From a checkpoint of a small transformer trained on Wikipedia: 14 heads of 64.
MLP neurons of a small language model. Each row is named by its layer, matrix (up: input weights) and neuron, and shows model dimensions 400-591. Each number is 500 + 50 x the weight over its row's rms, rounded and kept within 0 to 999. Numbers have three digits each.
After each neuron's rows, "fires on" lists the tokens most often at its 100 highest values on Wikipedia text that the model never trained on.

L6.up654:486477553488466497498438394468553493520537440543441505468500494501556470549482564561484554479526420501561497451624539570439387476594496531461470464592482513480493445411452479475491533447579472609475524438546474545538566547517486439517488425514561481505514563467553573532438460530450621530574477474561487569454554519529555572539565479531533466503538498520497475455505537555492449452455419454390453505479486503448412516472494471593498463555579561596498416521392534591455495512488504512561542527536434496519542525563548532482616570504499513437487534587574506559445566538568551435
fires on: " the", " all", " his", " when", ","

L6.up1534:523482398495469551452515509471417517503556524463414572488480515456494480527533448509497536454542558551482410477595464484517498502480622437483485580582500488432419500468509545586423502514531577476582514453470405543346538553465518529525512435414521514517471521471483502480529487480546495477442474551494388531605536576485529540407491506529498427474536496452475602577506562517556554475456490555451599382592550444499477426538517362558540574444452450552527554408456490519553468515482449436447499546568587493470507428437524449537538447596488497510474544610521658549584548552392486446
fires on: " M", " as", ".", " by", " to", " for"

L6.up428:434563514498490503446486583459489486500522527600528563515571626540470553574507453532518555544460506555547492554523577480499487468470496471455450488511454494495525551491473470546528473498518537603477453460470516502562538495525359389496513523497388454429543407472551505489508503429494473633463544488550480407540477563535569552509507455438452593406528473522564517489497462461420598478577558404495502490500501535432454482532543504462484445431607568446417518494457538440389437480457437562485452474572498454524515490521467512375482493470519498459492509419566477509577491504453505427
fires on: " |", " |\n", " first", " ", " no"

L6.up2243:543475560537538503515453572389417527421569476448576500499550505547549453543525578500422392480454411485492557569486527564412421530425497519437424536562537518531474543589481492515505426527577598413494459529448477544473468484523537501488471507476582468480453622498541434519444457477409425489460489553455558542622444606530536376483492471449519503463514588495612507408555522443444459507507543596444520413445532545532519468565513468510506477418446451617377499537483526475451454450624555560594438541507464565466519399450404472591554515569561471555470505428571436512516529497521513536
fires on: " ", " the", "th", " early"

L6.up2865:447538431481438538551531546419475542451543528482387513477452584420494587447437422356491489474568541476500491515483553487507534547566432577566573512468488545472529509504497498501472542470499490515497598556441507500488515480475491620501423407502594510564486513497438450557471638592457539553515444477452440452445443462512531532568474481489525488504535501534497525533568432477504584459535553469546422462508535597436485446488446494465498484475551449594427449386453479443473484444490452467439537534421514526451481584450540469602584564519552549536548412570528550547493489557585497433
fires on: " to"

L6.up2073:501521494468555420387512441455415463460522419491441521425536541421500453577493417516484504440491400565532499570477510548406466504454555516510433495491534493560505561545458589540496580459484469531435608446564610495494476515435524493498531440444404546489513426509503516409526426487392479507510497546479526499395511441511538567452505481507490530542550443564531496602542522548536571505535575418478422460508499611452479542448489583470527558539533464494457462508543513542388557558542511508591563453590436590487478412460503499500538562473436461524463532379518510467512555347527545596
fires on: " ", " (", " in", "197"

L6.up3427:417597548547498493528498568476532428439494510472530503526553574502531497526523417475537574486433526523536505483516545507498490559518431401460495501488495494515511550398465475485519485525465505491629588496469458464544462522475516517460458479520447448490484600493392623527519488597564532568555537512463560553396642524550526535496499454470457496482463489436440518465518481449538474490496439451571618496480497508420556509395455542465470439442432469521441568471514501481439419454515452506447414575428503478455430449520514486875564509490548534434535457528540405612484472463552505482
fires on: " ", " |", "–", ".", " ("

L6.up1012:558566467449499566554437509500571446483463554560509481525440509438560555465532499495520529585583515468504570582572535595468605515486460441484436414565399458487491537567476507524393476515439520471515531494442560536480514511531496465475496572563463549569500399534505496496414481507442613422474501426432510534521550503545529532436521545452488528595522470350482462464492460558443585476539503507598537439533536481521463494457505445468436580504580501423477499470524451459420405487414487477442441527435456459527569478512488532518487494553451505534575418433422516546522416449534547486
fires on: " and", " only", " ", " just", " with"

L6.up143:465577548521464456461632369432541499530470500531498465533563449512458455430568466527582436399542539491439487441422499421493503465544428418491607551514512494623501572634531522526576560487632484531513557433497561436453465413400474496549486517505613481491471536511485496510465571538496383507522557500473502521582476533590419483470475466437390502382425442469534533558400491518556406503461560537527486471494569494441463493594518515468534501539567334488567511551442495551596552515464477438574455433544519544518596517484437582463493529467426471515507517513547516564494484488456529397
fires on: ".", " |\n", " May"

L6.up1740:490441553497495486422417491557434491531481396484483524410488553547476503594458404483509436525474501501525538450581544524470456635437496419413492503485531513411578538555486502512486533513475437467510475516410502480592466450523559538512504493501401539623562513535529547499469571557479522519506498426546535449504485542453454510533525440501388580456501582574518427445565443567534498508512491521472532523585510459614528587469475465544487496535559530514479511480449553446467524553468468504567551445537471500633428458611520484547453404488556524462619561528511455475515569468491491558
fires on: " P", "P", "p", " p", "-p"

L6.up563:538487452440479522408480503471574510503474495506478538377531507451434539577540495582586472587458515369444531509522497540470499545564503544444488506508540463480565410465467472502443520480522391581537507540494494501506525452488521479491394512490556532450438496456518488413483650534452512495507518522529605488538518481593566416472444424488462523482486399487561464477619509510453483448451430446506507451469523574403387479492572404472518571516532483426547475500430510522489586568506459492419524402532449555505591521425457476569540466482613479508416427536555497496455497538483498394
fires on: " also", " not", " to", " —", " into", " as"

L6.up2850:565548496556546385478471450459454521524496594504419517519410579457517466595585485500518444490483525536426491474393512476448479481536441517535523494479517478484488434479456547549513507459475590393470520497525477557519554498448527401541461457538376415422549603516492452584511522463542505433475440441602504474412555490600520559414530481493533544518454419469541561517483575547479463602460508417459571594423471484478530565480562495505447512561522505471506425583528532533492523612486600432546562488459497481467538528511509496542525587461474468495495541448477448565510553482503506511
fires on: " the", ",", " and", " R"

L6.up844:436446486568546523484523517444534458492533473409518436427512565430482539537616524460528566426432502478522557490461408620508527515491501499482504498511429533523497507549487537446535527559539474497477466499506484447608537467436483463432514575570562505491527482480506541487481508620478407465491449475465534589470503536558564530450479464411559509546438571501533530468496487522520481470579534545553481635566461449450471536542485487491553566523564453505502455555503644479565477515499492419472530440496461406489485435461481421525441437464495471441574501455568502459462475503588571451
fires on: "4", "r"

L6.up3177:536425502477464462489455519475398447521507468473498490505555535494558464491560521520470467461482496448484457466494467447433546421523469477488476428431565506457460507541489632433543530503583484447410523447508529439488470555560516416489434452566436472458479436458498423478487555473518549559518488432545516541472563478555530455544509488360500537451486404550561569471512588424455555590522443373437584530492393586462528489481553468505495402407430469550519530478511455555555493467474536489575557577460449438436486501500522500533533389564498489517415586458604515487493508513535574524
fires on: ".", ",", " due", " an", ")."

L6.up2640:462539497590503485445388515512462478426551415407532417540511468415523516523530494458496448535440543517571579441485595532451403535446467509478420471531509509442422500456521455486508500471546400470496585482541474481512453478441461479472441546418498568545509561430541479527479497528424538530443416535488508556533508536645650542499497592452565431544345472530417451531485525430520498468525494532548563545504498469517493479583585425484493536589507432509505557556489533500452573463514516500555525503482477405482524557505426514504509424476500533534377593471533492431516550397513542547
fires on: "4", " States", "2", "3", " I", "1"

L6.up1321:385473380585450523520490559438552559524577392479385373534446488438487550442528497486539505436542572478520504592560484481540395635450612509567443590525502456475455538530472458575506576454506518578437444511408488479470521470450513470548445552522482471526570570485525488520482502525497515443503445488478510511429463491551419582506547455610468491536526486476475595484511565395448404486508550562440530488454393526559445550471601446437441485439521461472575535532536437532537509522463532550445503445529514465496476475535498432599636453515595493524437539484501508551499467489529605463
fires on: "M", " m", "m", " M"

L6.up3108:448462546483470478455529534491482558518596548460471467574545471499541473546561532522507471486520448518572512437565503396462521500510512409559497525471527527482433565429543494479528402502503461490440465632512548484500478527432488485404466476442426460510467524576502556388480489442495503550442659468493538524544512508566539516457573550454500465517534544479417497557543538500492510472474475394481467440496465435418529616454455398408512510516425478451515493562472482595557507434482556583587444520464510499504572412616456519534524388519502462453480546437549544461575635438483501425
fires on: "\n", " at", " g", " Ad", " W"

L6.up1210:522475467453510523500541502429514451434508454497505536452448548446536471523577598561448461554455475507542475540537576545430401607496580513531537517446505500520541507531512536422535499450514534507449497534461516417492444512391459533512496520505566456433450478509531500455475470490396537511510507489483425477467452502564599469502459382468483504570467468542577616591552425572506482525510472481495491497535506568378463468525579575460442685545542451495467505470564503573479452510582522504467499535595487510549488471486420415428530547493522477503530536454546527509500476471524509547
fires on: " ", " in", " ("

L6.up458:489503519481438544482562556483511429511583541553498502568502428518515471450455442494558542597574466472547640513499519520447539445489541424456499492600535552470471518511536490554548492421455572473492588533440495498380554414482460524487401485451456577500548556407516554516519485501484518526400521526535496496461470563476532486506400575560498596492519509407465440530555546451543484528493428467467478512478491510524587442548497480525502506521622509459508509448483494514561510527534478503521577522496376556484455545529439554576480424482462539437464458427506436503528555447486560463
fires on: " P", " p", " year", " |", " of", " years"

L6.up2964:517435502549477540484461480507463492510567509541531539471544499534409555358418454373431462579492450437474393489389456518532448553511440493480513565512569477443506519415509510597437522606531537506438592555390407490477536450498509447464592483555557542517494456431515486505455483499537469486605615480465511495506417540632521543551512488526486558488483499542532488470607534527523556497493485530465565494529560440536493491471522556536502588481530490561508420466503543426407485514553388508454428471500596487528535434598581548491551464536451456436602426511486530563456519460614370542
fires on: " to", "–", " tr", " Pts"

L6.up210:412516469426483470509487488569530471506658578535557370491488550486497510515597513534548444432465441442501508593477530451517499488493489418460489476492529576466374450539478551487473490428395448575535509532473500579552586602424527521507561506538531523580462441583445479528431561493516529553602584452471468546492540394423470533537418533538480504514496520514473539567536484537436493478483486471473430456520490485431453510456456537522504444509490509420482530479550484399541436458551588418461582452489443486437534500636522459498508572513518596493510485464577564485530429550497403564
fires on: " ", "202", "201", " the"

L6.up1562:567611550432481537488463549464609519522495534550506456469467447441475513468387525491519528512492596499577472415540526539521482531548466540496460423469479571623455478604498530484566498461525574568459592540504612439448428447524486542478519482547560447493573466572497488399516532480434537549413438456480469452609527562455451451472447408469413470464492504543470552535465459488565417510517501458484486498528530532444473526540527516541475580362525445553529551548490557489544500474451514490552465570573437554481575506498550551503487522445465431562514457532528505520448483531590446437
fires on: " and", " may", " to", " on", "–"

L6.up2347:512478424527482556505469512524506462440505507420452529574458604563470500584507546491461498429484493551514562492478459555400490533494566473447501436482442530444483485514457535480394583524559547545485435516467451502494555384393543533495483543524441519459460464513483491514530433440437544458553418520528489467467462486510486543636497473583537490503449506567455471597529483496415533565547483533447496420558455482436596499512428462507447409436537530529480492626515436520605440495563551476530491484489433634543563582464495469440496589429484370534599461449533527500537523482456454501
fires on: "."

L6.up110:522534494470518553495579476455522498447509400466462485541551401442501513585512506474513509456564467490523515521525542499482543571443450474472524556505524448540639404509598473406500541448539554512477477577482416448500479455513550496440377465537459605528633549550468545507553530496438496550508471574439612477565545533492431525498505510559573486477524503489620521402547539523500470577475455449523525508536545531687510512484521448496454471458502548451523519469469589524538451502514500442365450513461578510543513419547453494518501564452439390499467511521534506505587475475491491465
fires on: " (", " \"", "..."

L6.up62:489515589603523543515475541569486447564462391461513528542555560442565395543484423594464471506536506547492448483489525498508551472454518543470557457504458488568518436486499520515574476539504408441500533450496450505542517558448538500573431524534474486527574483443512535418517497478462526503453534504523547495508461481439564513322486565523510462460494476480559524369470456498478378516455458438512543534503568508513477541497418531556357471538596387344552476513555448509600537403498588465486472426537510519533531530467582425390482554565430450493500450634537471455550513438511553433
fires on: ".", "}", "\"", "1"

L6.up105:505505524457532565429523440494567536439467539451417516556481597441520404485413521440549448445593463525530459517470503529457552483477484448524507475488449512512510422534481518522600536495466510569513514525513501476511467459589538433596487567510392570516529421492481528521532521455447458477520484496543583525435546534529481448590449574511559471505385511565584536456577563509397468524518470416482570400556496541548432629530460497467462491557505505528516594634519509451457589569439490461544379526519449568578548481439466549540476460484493568442462524556506474483458439551517489403
fires on: " in", ",", " the", " on"

L6.up3107:537563371548537490487572466469453503475498562612497551599569501476439547483475580468522458498507430484495478446439540554414425466438530441565408506442480468605493501416512549561512491415524496526583460487386506535476445461511570470495452477479511535437575522439556425509478455620482464486533432464490541614475432563440486519542536529345473518472482498513498541429531555437471558456471537486531595468426414435525491429514422495467412480465437386437521567425489513578460458516536418509519541512507425471513520392579486500493484538504385500425583595654472463437526548439440514502
fires on: ",", " number", " "

L6.up719:576383547427461519495630434541499533549569484494515479516557429507486584530456472610420513562565505465532489511477505492609517493509466492449373505488552499454493565491437508431516549552520465489451493520482502489548520449541471573407440554541571594536586497488545497485540474411482490480436523504496550598506532455468560446520529412598488491462600544496533423491523520495535449436503492512507406459590497485488571522483446479426613532514451552358572577536445478456451498520490536495551453492562476554562500536536548541422476524508562503474517470439506547541578485486494448458
fires on: " P", " p", " name"

L6.up532:469499481480552543490514532467470587518416472505541436495543495626405418499442526557519505515461529620498471502446549612483429455466590499543461551511561497540465560425463435486436514487614406463519561458392608565544518528420564479503572502479518430574500640523488508447581519437534522484482544481449491520628504469549516527391498522426591465499534493511541514434526410435511448588441525516556469483475543511459494496539406484500505457509519423466535552551572521528501565517495516496513546472488504508519473500510382515512525385506461486518436532535468490513538461491479569478
fires on: " ", "5", "7", "6", "8", "2"

L6.up1211:544540505521402589512538538543498489406472576558516511591488494534454458481520501478435525489537474510450481467538566528496519485353529498504459515466467536461439454513429439477605519477456468494500545468519488527549501422477477422499513454489475516548498549534514429530585435515489573466418423547480524410448422493501435538443516574506496521545477437536533430544439566528554528440521436507493401517434636564471518500497487459512539521493529476450580619462577485479510502408530461491476543471527508544510482497516532529500517481568455491500481441469585441461485430417509599461
fires on: " was", " as", " of", "n", " in", " came"

L6.up1352:525563480483507564547457492426579432513518473530502499582458500510548514561499537439521502528479442506485549480472518485451542548576539482512462491547498489457435621530416360526440544503510527505526552426536428557440458500496554541465507539605446543537506500526453450452459555472398502524515501469491548536576531506513523517499397561504492570504496581597512463625520519535457481515482541507485394435550603504398472478548434505388538492602505548577442472471472501423542457573515563453454486430486468468385568428492527472478583540436453454605538525522441572457484527497521530509
fires on: " ", "201", "200", "199"

L6.up774:543472499529458343410577547543520526529564542522555498425473469510568478433554421554490541486456379482467464581402551553458426443513540573524446461487420482485514561498599503501588483497543462550407481470374470588530478501586547507515517484478460464454511618526541467545473487505473485436589493470467606447414500538446581504547454422560539510484502466505552476522552455429532552507484493497625472392545495570557509535450602477526402511418529561579496432538447588645528507515450477527433520449557571439519480428555409475496485579522519557399451437430546563558451550497525542534
fires on: " St", ".", " st", "St", "ter"

L6.up3392:499506501520554511505476483470455525477458493541482497564471443505463431479482539519649494487508517489439527435618495536511530462606455507449512475478546465564442473498444525606404534459429486518554487473478506427535555512573501501442444546479483516474479428509551422395510451465471517568461515568434526562612571527526611489572446473540518530537564536488499516491479511430548489521502557538515554497406565491460510519519452520488557456454456579368602575496496414516571537538513444461470525516524459421503455514500501444575469500557507527572407463582511440551536454468495492565
fires on: ","

L6.up1785:507392433553547474547517535463434410447452426577486475572369441472398528565510477480479514533496506500460504522475487464519551583452483513530494464497385541411538452489525510493530580430571428490507523548469542509482558520599573508430494461484463521560561531486538554473496510538435469482473595537488432412458459513574412526500572481482452447627526482454613468522442425482519529557538523500420487485493460466517506446538423587599462524526451405467452559401603578559587487535537512520563468526527490543580479451470479485529489529541468474456594502453534560475479499608494507435
fires on: " T", "t", "-t"

L6.up1100:535467426458474459464396534526518381651418465474556437522554600565538520517473456522572537485611472484476495531519418487483485494457473438445444531589474509517520496533454552464530505378530500515459500477534531455571483451468420565374524460553498481436527504502538497526525464436457513543517519482450546432469583496569481472464579553517575473457552414571561508493473517442442559524472535557500580516585467445556459488537496573457447433531496522536499474488473438510463497492530453482564495551531549487513465458541576489499487512534461525484535501511540486432416551496453488550
fires on: ",", " where", " year", " in", " until", " north"

L6.up683:457562572390594565446534579513454580551437586411556544514456445490378475482537557617468536594519430488523482488497439536522532424525530491480530486554504590513503515498512397522509524485509471448443580577499559469532446483536522508554442539460460527460582524497584484493534478535452477441434548462532495442428447542572450469392512514542526505520538499423539478453494529500377461478472455597472564469492470478513508555531513570475486552563565442460543571516468558531523429526457548457441458529531522398512517413534435600495540554446475470563519417503595511499555487499516465452
fires on: " in", " and", " In", " "

L6.up231:542446427479491448518505514525460493432552506464463547518565504472495525524482418473405375450613599467472500452522526495493462562473489533498519532451495494418469528472443542582492465487529518551498449548533480521549581465463510496431379490537565540482567504488487467458408485491480433577546518514509435478492554571544553420479497492524489521483539532525528421479552517511531515455554459435538509535434505547520464509520516506541487533535408494550406500548513451527416574403522543543460388432495488572526523497385463413476486552506532456544433565490553452487591497455501455572
fires on: " of", " |", " ", ".", "d", ":"

L6.up2561:490576628562477416509549557437505492499477458526428474458560514594457572482441484547420499460506464459443529559522443594467446489517520490457557501438447618498498478512451595605544464588552456524512507538495466577553477543526510520472428528527533548533546574542494593498483535527509586472596423483510399442514371498462465467478573406515506538545516494544488562520491548485482469437555507526578543376549579499511496456569533597522504514486539485514445491584453454501415489437460462484471557601537464522501516396498469522541573472534526546501460388541534480552475500490442492479
fires on: " is", ",", " the"

L6.up3402:477469477440508606512502415449560597502520585541488472523435468473434524500452476477470553479540403496451488510464483434539445430543403489488460496569427515544487566565564508483463417478627430441523595536549492585532462479522566555449384529431540510544485397405546495483596456425530629561447470443415454386529498482594559517454612507547511496584518551625511466519496456532596565505586412494467472539528467544554529467502497507470529439493429482467488566537487538511516531546478449517507506515422526516514499485526515449432556587518554527474528446535512520464424493519523490468
fires on: " which", " who", " part", " until", " since", " that"

L6.up1717:492510476578495422446509500510542394471518433535500581528512600489443461491415505408505539577559434462554559398524427518514472554472534518486463389521644489457500506519635464505566530505558449584456501477583525490507488575486423585490396526573490489462534457436583513491476565551423502494479528520466542503540507560406608533491525544512555459474500437481448517406467489568481504467537617484433528462540467421607489583470593496415521496517489524581418385497524494508522469562497509557533505536522480500509522414482461442555486520529546458451496504463418545462472487544488480533
fires on: " a", " A", "p", " D", " St", " the"

L6.up1930:520470555438560482516631489351492569564495441494554496614434558597421487513484484518471429494430531519521473413422418445494569556458448461500549561442490486477499541508473494506538513521468574437600491473463445544487432562409476588489495405565495469565476588515570536518558574470519603547430555586532638570485549458476517541451439463396443516535519469452473443586593510477600478517536429521538538526508553486446469428447493449474423489498558507509474514562545483489445479501658481481476517534547487614442574480484495526577508535578476591527457499503465498556611445500545487530
fires on: ".", " President"

L6.up2277:500516418406525411445549489470518553461515438422518524415437559474526501582474509486528492497464580485443436507506515529556524384537539580576498498504539522514495471488456494500505545540557497540532490436529469506534562523529531541447444521557446449616520453488528551477521546501562415496440441568455531426506615494475445454493502458550426568511553565417462525444491489544556428611456524543479497564415507400449545485391572497538435508470561470471438553469553480550430602558466533527591435475533449472501558444460482463458513479518424414510502435544524488404491503550413514556
fires on: " A", "3", "B", " B", "2", "6"

L6.up818:536604489543466436548601591427436575551476448407543512519638509502484417557547521562464431550467558585557555434519562526525436485566581515472533433498557522448522511479486482527503527573498511471543513529554446447551535555496437489525490524523531563572432539470524463637539502448440433502485539524589453553434506512522559440516439580420494532514598525537455448514593541581418460446440453489441451509462466455531474539575453597485409482511456473468533497567490504456523525404551499608506507502477394491473546497491445564521543450409498501507459532465456496587383542446435426466
fires on: " the", "p", " p", " P", "l", " comp"

L6.up2167:520526522469492586482538427426446394490505508446540578497507548481518491521502448566559484479546621524411517471463480503504455536467542451471447473485609450479508478437428519515538497461564526530559554506515559551456557370539554528498463537543460517526484495482566572454460462516554532484486483527498509508457498531538597539479549421470528464514505412497524476468498376394489442523488527504450446502481583477528429398578425432467597507499484539440485505555493409405467515472508485525474629476458515549514542551538509540498583485495559451546495501427507439583516523509558499511
fires on: " to", "–", "an"

L6.up3076:461488495609507528488479422546478541531483533457406540501411511516623453489448498456461495599551429451566556414517567482533422531523574494511569448522572521451421485549492503556546566523475386531490607507518431503479414420484475530525499506490479543598523547578488557461465476537544589566485528544455446540473536383434405553544534511477538522551470404516574444511460442489539520537510585413595449496479398435467521434587519405447552463539496531527493441531509555397571497526469488487468550505493490504495473538565483459581470462477501502494550505419484515517451516565536543421
fires on: " the", " his", "0", " a"

L6.up2426:380426484512568541634481494676474532447513545524448486568428436470441538460487599540565547573400539472520502447504517446532502545480590472520467556529495537504469529494528483454482535513479480430446564523528577530517496480531489520538523554535485623516559482572467550498512431451489505365471502479454550496474518508497591482430509577486531530463530490469484586468427540487566555531550502487486507520454472557453522582454572460519428543453411478520428436504558554433471534523608554575449473502471513537518499472524484486473513559459546534484492510531462500472493442454553411472
fires on: " as", " of", " to", " at", " \""

L6.up1103:536515488484472516560564439485522533497431484583518556538522492508432553473511570624403551561451389518454645574470461477385494389485481547486557534451496395560557408484451468431586487529529508511564506491541504479529473482442526573588565488538528562422510448531455529496606506434567508468455526586469509500439625570635576503470468536553634539502483446504513506539451588563508550506509460506476453487550461543587503486564470468510394545551529526503485530510492518570449494499456518540456507571426522417508523504493493476481442517541518510478539533543468380511537482388537559588
fires on: " of", "ar", "n", "R", "l"

L6.up2961:475537424584522474507490526492406459591591421494506542523440453535492408536543572485446484538520455591585537548458573521463559574566506474567482485450478575446523519464440537452478528470466555595506463507512544513557552484442470469421484588508460444488483399520542601515443437422530493478514472413486551464574503552436580621496508475426560585515421450482451479528545502505483499476546464394483520454500537480480573556522440580512539578629552573466426548554446470573484494476486592544481544505464440353544572527524567495581583427500473473450532522569540451510543609583558482481
fires on: " at", " Mat", " J", "\n", " At", "ur"

L6.up2412:477496488497590506520526512492537467538524477468523431420536597467500451560531544490442525506547411580447468473494465462486459603527394482488493468524469516493474422525504556550401466474435493482507462526457473419443529574595478586469489538551477434463441570493509441387392554473490402513540455506457451444439447638559480465542421480525464526505519492420558537528316574404502612540465462447511478501531533418517474511515448413482483544543551381508507433535488560546414443531501545560456536502507516424523464579497516463473562474462534486441521525404467525489472497500567558511
fires on: " and", ",", " when", " with", " after"

L6.up3115:503556455488565466493470618605430533507504439529461456512477510511490545496472583519526427460513480538544401492484449472587558471640434533482490411459490468554494427382437484558551548474601526528484450531541509473458392446520591515575527465502536553486570551496425440368404427485486495518543423480460518458441514527464577535519516442380524520510556510445531583505369504517415512518474508494387463430563471546532460476528481510460507526473455587527489495463580481523575514467458580478566493490452462412528505528602485469452546526559467508466507444508591498483595514476542518513
fires on: " an", " stated", " stating", "an", ","

L6.up1986:442401500562462510452526480484509511484486460525487494511521618497530474516516523541537511512546495505549485435530521395488486569499449565490461552554455492549535469467513413501556525590492523453591537451503409442533546432444506498452539456612456487573518507543587547516453473471571465514480539482442533444476397498461476519422462569396512472482487539538501521517499482515452481520530484565449383527435508536525523525458489516433461483492520474543456523519519357436556437441508543424439533418515541498451460463598494464545512468506551524564474500541464522600452452510504470523
fires on: ".", ").", ":"

L6.up2726:460516545567468565439547503527533474450503511470583483554497530506512454552520601558546490503530452490575487488484487589441492538457512455504497558456469475406531521549427434527388520508454439498420534456514577593546457538525543464412470508503590439426451497526402477498555509506590504461434404533525452560447433527583423510525449468587525598526480557565544531374545534515495410478528371446383538428475502380509527443537550523522549499471510498497438442505502420472440478546482487543466531487354436447477481537488437443503527545565426569532567542479493459524476465588567539509
fires on: "'s", " the", " in", " of"

L6.up1536:512491328648520510549483436528540543557420426433463345535632440476511547506627512519509504421382520499479545459456441434531453538454519548597420567503405550417502480498603545529457454503513504542514501595423543543523536516539561523574450507551446619500555570420531510513418402411396483472510524417548509424522528563451505507563568444484485527516496511527408453561620467573609477481507532530465585433519438568455570523460459495568468424420477469507542385480537497483548438533525465461537556529534589494546562435458453493635548459531520399524512494469521474480460484583505454475
fires on: " M", "M", ".", " m"

L6.up1026:391525460464511582489502603505491501468444463449550491524455460545502482498472482470515454490471599408454561548448537590451454470434427479500414516511549479567432421553405479591543424516500523476534488618570505506535484531556582486563477528499483509514516431525496455531475519517411503441505489579562467539465536441541487433547480527490570547435457516483623499460537577514452501605459470471398452485417512552565415492532429481493481596492420644576531492607530361505565425419565492526532548490431487526459492424518516497496382526418601500543494524469472473430554457492535516461
fires on: " "

L6.up2661:554486531406577543534477481476381513506520523448541552533491439481455423409466471551489414514392568491513479556421528550534519508501515521526497406507552486490487572522423545464542492499492432528535503562505457464484481519535516445528457502480545503460420544517453540465447451426470486559496367415487577538500451445548550470520457481474562425499526488556436481475495592517514602501489540469454446425504532479485515495473455608480494517405468587472483527563569514488471441502581530591550543475487543415496524460409544387564602521497490568541561485555555425461488441457537515368
fires on: " of", " in", "'", " de", " as", " the"

L6.up2195:380501465517604500457451431517461515483458486460451553499585449388516576480453591511539544529465493506534487496486561471476461531443506521491492568436478549545468480542511426371471538453554448498479423532464495501504498407435529510389534467477476592442600451470518481480519452428423446503379496499487595482452571488553490584404601513505494455425499458525499418482490490489528479477541433581503472504511545509490582481442504485469533463457594495464485564529502500551488412478418488500467431483402480336522529517530533470578538476478454456582524441539601530531620450479589579479
fires on: " (", "==="

L6.up316:469506511528348540498510501486417406501540563486590492582434582558518467611544451479500571481502551508538558477530503492540522476430600578519502473469512490433588501547520528419525452526489492391529533628360448520512582499459500428495491503457503465526431501506599541478491499473469512428443536377518513440496506481488549510532483475464421439405462591492515494489531497418486456508463469412511515547475448418433396551475522445438556473527479522490516363466508470473493476504477539557499444502517457457536547503541469549521550534422581468433575457537513531415557574484468495444
fires on: " H", " set", " Ho", " based"

L6.up2414:496468496545502483605530582429403452393505526494536471546495493564522506495495517523455563483469564433445515476498466519537567412432455492453546462482464446463495602579392540428493432542530501483548448463498450465621499468533502586490520530533563532497393461532524457512508610556452435553484402499440480436448500471520384580455521456514464556536440474500480599621451469507401475476497573437426530462536451458522453449546436549483520436514519474473491421577473456445508513458451510529557479479485554531496540436531476505505515575590550479410498494468541523510519654527543433504
fires on: ",", "."

L6.up3572:469485521565514479472487512534539418496520548505530512530549519535486497472557574456565507480549458429532500544493493476456566508405477468481469488509494482443431541470473492549592442470449496529537534449388569508570528544568512460532505497480467544447547487478506573505466508457573549384518462443482465452399540428514520437524601335525491495443557451521561553562521500551561522372443576441475454452461482496489496450524557527524432500545544472445556547494531587477457477503559563546534501538449551513523580392463582472608559546517608550548444566477480487465516538576550463549
fires on: " in", " at", " ("